Part of a small language model's weights.
Architecture: LayerNorm before each block, biases, attention and MLP in parallel.
Training: a variant of Adam for these matrices, 141M tokens, 8576 steps.
MLP neurons of a small language model. Each row is named by its layer, matrix (up: input weights; down: output weights) and neuron, and shows model dimensions 64-191. Each number is 128 + 32 x the weight over its row's rms, rounded and kept within 0 to 255. Numbers have three digits each.
Before each neuron's rows, "fires on" lists the tokens most often at its 100 highest values on Wikipedia text that the model never trained on. A number after a token or word is its count.

fires on: " pa" 35, " Pa" 18, "ra" 16, "ma" 10, " Mar" 6, " of" 5
L3.up214:182095112151082080192111150166135100093146114135111161162154071164131115105174139106145105168133149093106117178143191136075160098102080178131129126155117123128110133066147096132091137119109091116153114171101185133187151117099172145111079078074090105071167149120205111119106097152161133112173150106155073121098149055149145111168086062160125139123134125149129126124181173113099160138151
L3.down214:082192186133074125149124069114100069157124092090100124105135121160071167099122083123109101115115122177122085120154129126127158073142096123121101120224175128166129187086119112144081197133138150104166123157105152119144152092104132136134163132153106113099107165089121097169168176118102118123168200098152135149133133050124134165103110072100136199101068177089127155128152144140086138124121

fires on: ")." 37, " Pla" 24, " met" 20, ");" 11, " Pat" 4, ")," 4
L3.up311:136156150175141169090034154115128145145121090109077133162136118076091077100070118169185172109110129154157135080082112091067142135108166163147123154146123155189117147112146123146122150121099134149160122180133128180088179084060116105157062127133124149101155164172194119114149108134150222123144110117148173164125113171121103164122087147161141144128122121116150114107137161115127178171110
L3.down311:138096123086169155155082085131163085121061158099103113175135172088146147101122035168118121143093140126144144097131068093115119140112117118101210107116068152181125120123133167143128125086137157071177169131171109129115111100175096064167107141166114151079124142179124163129163146152191137178185127155156130141227155151142115130145073132149189118119119136118124105175141177097124127160132

fires on: " co" 67, " Co" 12, " 1" 4
L3.up1022:132183132117092113127111092134125136088163181150162105093148127160127096099146117101161118097162141125088136193170178073126176042110105103085099159184114153126096138164155065119138132138188111145082130110101111143102129140111143122130127179101114164109151138071161113115082102163147148158149109055141096182144058130151144147130153161128098136122135124079144115123208120166080130134151
L3.down1022:182127138122166074152097147087132076151154170110138078126163148182116159136180122088165118151141158188185121151133150124119102108099155192144153144141109144147130144126123132132145101062142143152100151167156096132190115108119112108144142152180102138153104109155128133120145113109102135089122090091141105142160072112126094040089201208123088150120141087129140122134073130151182121153204

fires on: "ence" 32, "age" 23, "ance" 7, " office" 6, "ade" 5, "ure" 5
L3.up571:161103158080149193162105148137130139145207152144160087133141089171091154169078179120149181115125163115145138142077142154112105144114169108125097120175093130121148135137094127131110155159106184123150072084094134158158087165145107165077121127107112089193106081141110085134072125137133114069030124106120144181164132148126184161151176135108132096106148111078044094116146122143194140042140
L3.down571:146083112173210072121135109097150147157119086130138106155127171089065188109119122094153167117122140160115099125146124120152123123149145145103123181133108218156158124156102147133156082162128144137135129155113139181073164088131108176121144202168145106085071142093118166154135164125110112118104127092152126162130120085141104117046156171103102173140101113111118138155178108159106097155118

fires on: "th" 56, "'" 10, "ist" 4
L3.up108:096137114119148168130096189122137089145126092120152153133151107099129159185172124058185173150196187122145138104132188155064131196106138180112113206101204134110125115127091119118166110182097121194149144108079158113121178131136161156129141157116090124115138106161166196137119113184130160017100176140125108123121107108104155116099111123117154146135144198076069134113153128164107122114083
L3.down108:145122136114130155129140165157179164106179112140125149129132082079099132133171126111132143131125114120163174152144172110078136184062134129129129148158111128111089121093054071132116143177058165123121065119111093123090112160114140115143122118124112101112069126138147167111109178156145134098105158138088086116083070150107125158112102131104128114163088141130112120114109138126120146095066

fires on: " N" 78, ";" 12
L3.up259:092099116165172177125159184185194140098128125155114137163115040092041095150102121138119139097108148081211151098144107177098123174073125121150157133153166124135155175079147125136158137114129119142131087119133119122097162118144160082149065135129123123154100144158131116120105141185229163068084185054150172162102054166112118191156127069171110085132053122134123124178093110136107122128083
L3.down259:143107093144191137155174054084144163202089132139157143131130126144114179126144117098115126135113199134150126186158161164139128151169148141137124135122114147127085170113115084121143111120065147117156121081173096077076147118172110116168096079097151122110167110087100117155100131167143157118118135103130117085126149098148132076143121131163119156126130089183134140027108126092125099150168

fires on: " co" 64, " h" 33
L3.up55:130159084088092086143102146115104168114190105152161097164131169134136112070165072119177178123161150074151131129129148117066119078115140131117113112169157123099194138118116092158101082149159137135121180101131123153165122160117131129109123098130071138184095088123158144108079142094132107152151140120116087140155093126175107101138060066130126125134130160110148102065123152130182134084087
L3.down55:080171081152141079146115160128150128140132126092171166123126146101155102120145115092119151073170169156168137123108121144100121140125151179101142194182143106135089150155168127125131107096205128178138133101159131119105122157166081133141174103129068142163160104148193120109137102089134141070119179164096156118132131105119129074118133137126116114131178132126103141105161138147199100095177

fires on: "," 44, " of" 35, "ing" 11, " |" 7
L3.up618:155063124129145138139124155131208082156128166159056160145109130125140121138181142118218126160155165133123130139134165153133161145115074159120126130126185123095184095141175154117125097097106137181141177103122182159132121111143164137122148118133107140109156119162145224096130113148175116018059131160114105149136098124099123150180105149129096154135143097137074108099123091178139155121078
L3.down618:132108151100123142114140138130141182144168086141096168129116069117112115127144125175118134145113091121157218147144188106075135147118138132109099138142127131134104140109141112124110201073075162145159037121109083161115122158127134128151121133102112088119093107120141158119118152180154155066110161127058091124112083161108097147141090144136120096192099135121095142110152157129130125074091

fires on: "M" 29, " h" 23, " ma" 13, " 19" 7, " as" 7, " part" 5
L3.up783:099115134152087132161121100125136139098160146161122142143082152107177119124135074123151125103092147064163110103154125113147120148131140116128155109168170116153149157125098091140085099146101071139164078101110072101091139170111189115089116183098084063088087162132131211116138158115180082118158172113129044105163103118150138205163138118197128121140072160117107130142138120175110160121149
L3.down783:118141058173097110154148142191153106125101079064157199137119125131109140065134124155156121139134152120137120170137162073153154114153144113168126198167129113070141101124134179099190074160186179123139105076135140106134114152108133141118154161089122188135165094099167159088139083102117138131140110153116137107111133151123140081109192072161142124149197108080101117156085142137132108131104

fires on: " g" 62, " b" 18, " h" 7, " bo" 6, " wh" 5
L3.up63:090163108127150160080087159090163154104140127107113088112138039142104110103143161123109175090150170055130117128134144120091105172149143169140141143093139155156130166091155085109166134118111119157097136080084123112115139131093107157145071178081121102085159104136206114096082155157204103153124161107135116157174081134120110127128143070150163119122089147068129101088162037167186112123091
L3.down63:127171164152182114112099131102098151096102176121166067123137053141121143117090162075135145080095119152096155126150106155134131088124146125123170188196183071132119112095108150106108210143155100186155175107116148111048102173106098125169159168141107103138143105143146132187050110131068124107167186115123108097184120105165142124101125165090151110144146195113123136075124099151172097144135

fires on: "," 30, " |" 21, " " 17, "ly" 12, "\n" 5
L3.up747:148072121114087082125119118154134151203106131157075144140091158141068141132142094134117085134168129133101102135171122120184138165094130093128092123176124164163156129130168130125130122112170120116190134078145169152090161203176146153137131182111168143132115081125119177093098137145170160142059092175078124153121102125114094200209109086123098081132135102073157119098102073160123172120131
L3.down747:110096125112094094151182100136124161182074069165119149073097098138128122103178079182161116092117103140133152172149118131082133060128097106072130130096085125150160158108138216085187190158078141082116081162114165133104102131163107092131150090128145136118133141134144035135104139143151125088141148158082135069123113130121138093138117131111145092128097101172127107099109168145113119116094

fires on: " " 98
L3.up139:123066061173132115102112158198208143097118092132121169151129115094067107172121148119070072131094127142141127137177158162140153148129109110131105108091147120141086155122070087111159130190171102140132116131129194129127079117123183119150103114157129090109130117100120075047101107174226134157067095117134146100110085162127099137133106112128126143132119123159134128075179116142161156186116
L3.down139:162160140122160127165150124121146112089122158146110091131108095014131086135155145046134154105135206142111089169138142100190105154122122140179134121147147090122078155117103185114097153148104131144113154134089184124121112115101072095133134093089165146115100136127127119126120152074171097230088175146103114196148145117105124098148059152124113094121169135117092145112087176103110124117103

fires on: " And" 14, " Pa" 11, "va" 11, "mo" 9, " pa" 8, "v" 7
L3.up657:122100102150176130140153143190122109117145132142074193169124129164166067135127138117163063136150128108181162062112116139092131110095114131111131151176081151170093113065086151135124119140193072097167100132138120172159157144096120119104094147105122154137129157166166140095134082144128157104127100146092114123075127187094122114159045125204149153117145125140160106115149146133128153097109
L3.down657:109145133184108146101112057143133122118144099162123133142136095212152119137102115149106086074128119166102143050083130129112085147150142151101114173124154205180177143120094137121145099155107137117094149151141161188198139109170183116125144155061128145123157092168139166113182139163081033131158126126155175155097178114150070131110114095168167107122114162071154124127070115073124105106128

fires on: "al" 34, "ian" 16, " American" 9, "ual" 8, "ral" 5, "an" 4
L3.up399:151111123121088185183098129172107166101150195171082148135120035141142138163088111092176174132135145103118130151139127090162117093118067099145153083186135066146085136150144118129092092142108174131071121105178117089152158156148171132151137113048088137153131129092140143166099154130122118191110127133163120177123120120159146167182153082187064148133129081137092129131110150102113176167130
L3.down399:122169108171139074072126095131169146148113119103136139130066148096126090098149155107087094129174098109116090165121144125107061088075109136091120133182150245152123088092178090102164137080109140158090135129210126153124103189156118154110094165121138074152088127124128160141126095111128132180134132171156173078087104185109127121151084077108104153155152145111165117126135069115109160116125

fires on: "N" 21, " the" 20, "-" 6, " " 6, " 1" 4, "A" 4
L3.up997:161168131182117130111140167163125114143101175123141103151108130159139146119168190103139105123096164162090124114135085154121150111120152145126108147153116142119131082146174095104096152104146035170110138127162136118070124193124137190152089169154143106171178129090149117120084073121182102142124098106106183177117048109126130158129109157079110202124129105112020134117119115151107085171159
L3.down997:151166105182122094118238156178112117176071019120083115158100146147133133135103079136137085104102133158134144134144132171166158124108146087109095126078152109081141173066082101148116126086111122053089115141114132133108189227213093138110171149148097154126118167152132081161174115113165104118107158127081112143122116189108123148107108123158145126117112183103106142120096175154163109147154

fires on: "-" 28, "H" 12, " You" 6, "E" 5, "t" 4, "'" 4
L3.up220:104163096072158160125134118106119166155131131076101130165147148126135105170153140126191125068121132099107078124101179138168167153135125133133086137109149102117091143084146148113131095121117115178100141160115111139172097134144180168116115174043129080165148148142150133141121116127147153120150179109161113086121180107136199080121213138168130156114102089090083122147146106140104099137132
L3.down220:195138192127152162112130125129140152134058108086094163195122126134093126094135124119114090072122150135133072064100109138076099115150142140149098105153160123179150132121119119101104074134142151142138095136084115174104133187137133138135106084134139176166100086131150126133129144166112144207128148129130173115116123124089118196134084129147111087156070144129134155142077156099141125069119

fires on: " of" 32, " for" 10, "ian" 8, "al" 6, " New" 6
L3.up911:119122058133175168106128130224121088089097128164132109036119114109135088155157184080169135136156159131163160101143127182118097176090128119142152155110138076108167122142174124120135161123076126171082202148192128099152159143168142130113131140068105179129158142121110148085100072174129116122068115168110141183145113103130164112155162142112120203119171034178070165097145118142124149086156
L3.down911:216138098111123129135173084126158093116092138163146147125141137103200119089084096079141091146095109117085103131121144150158070139172101132171187082107111119166061091155138078104144114082147101076133104147141040119091191169186117159126077113135116099192139137044125170208120060149152070116142169131132118087120119176167043144136147103114075155146150148062087123190102140122161168134130

fires on: ")," 42, "," 30, "\n" 13, " N" 6, " m" 5
L3.up558:117070146194093155094110138134187213104154169104090118173141070083106122079127151153087166075092131118143146095155084139073115102152111165155178105150171147151089184075138134131102141124095121208122129142140133103109112096046113072195129106150122145125154144119152119161154127126192139123133092137148203118143105117091111161174061115185133104139081059098172158138079125133180142145068
L3.down558:106146139085214137164135115070089169156073169111086063129183120106084123137113085162163170130113141110133163190138146136183091168137166146125106167144113096161141172131125155141154126111151163092123118116146134044083111081173121114174145115158140064152182127159118098150160088136096091178124119137151148181162161028128187093133121161128148141122061104148100127063134126105133113145150

fires on: " Total" 20, " major" 11, "ual" 9, " main" 6, " national" 5
L3.up754:155117140147130177197112113189110114162186124145111105093097153160103095171174102140138121191139095065129099191130153113122150128099148067123073111096133089153088131142132143113080177149118163151124071088097109137168143172162152141090117144078116047132142152107130108130096128149129113125102136140141103066158162166169182163177079115100155154130119164142141081187155158119110138087193
L3.down754:100177116162175104077149079085160103112158092114154132064135127075107120157121084076128112230088106169116160185131116129099118104065140119136136183074161148178041102142123115116122140128107173121144131090154151182119165130111097153175134117159209072145139166148120142097138160118085096151135085114109165123197089131118095150126095132069098143154161100161131095093133126132122149145110

fires on: " f" 44, " " 24, " p" 7, " b" 6, " comp" 6, ";" 5
L3.up286:094083117141122124103121184130154187090158129136095123149124027108129122120091124106126121117099169133127153137167102138112159182066138143124140126125155173159089124066146124113098134155141118139120091109063149040121177127120094124167084122148111134120087158135154117074133156178190126151101151182146130101092054170094082133157107120117152113143099134076156145131114103134168161104138
L3.down286:097139091127141172121101088156126180132082126140128140150113094123133107128165098116168128089069146102168121158164108136153114107149225153157118121141136141138147180136093104135150198169127182133147135121117133166073111078140077131142100096106130138096102190135077091092078159132117100168071145080122140125119175065129114101064087150137150099123101110140096126128183142083122155167114

fires on: "A" 48, "ian" 5, "ia" 4
L3.up790:093128112083128194164097123112125104181089137122103093038167101160082221109135155143141133090114199180154108086119127086128145094151079149102131180080133104135105136131135147116129141139167096124103168097132086156169075112115134140091191176158156197166141119119159149085075159158130102033116101102122168140158138117127174122184176131117155106142125105101143111110171119085106137107184
L3.down790:172114129058149138122177132217148117154110076099123166109068094107097067161159175103097093105157098112167095175054140121074050116086185102096114097145150083164103125137119086177131131118123205069084148115145133157154115165137087156101158112125056127085124141124163103153157151131189140125076107199117117121130152120077146121161081166078134140145096197167091119113140113074133178112130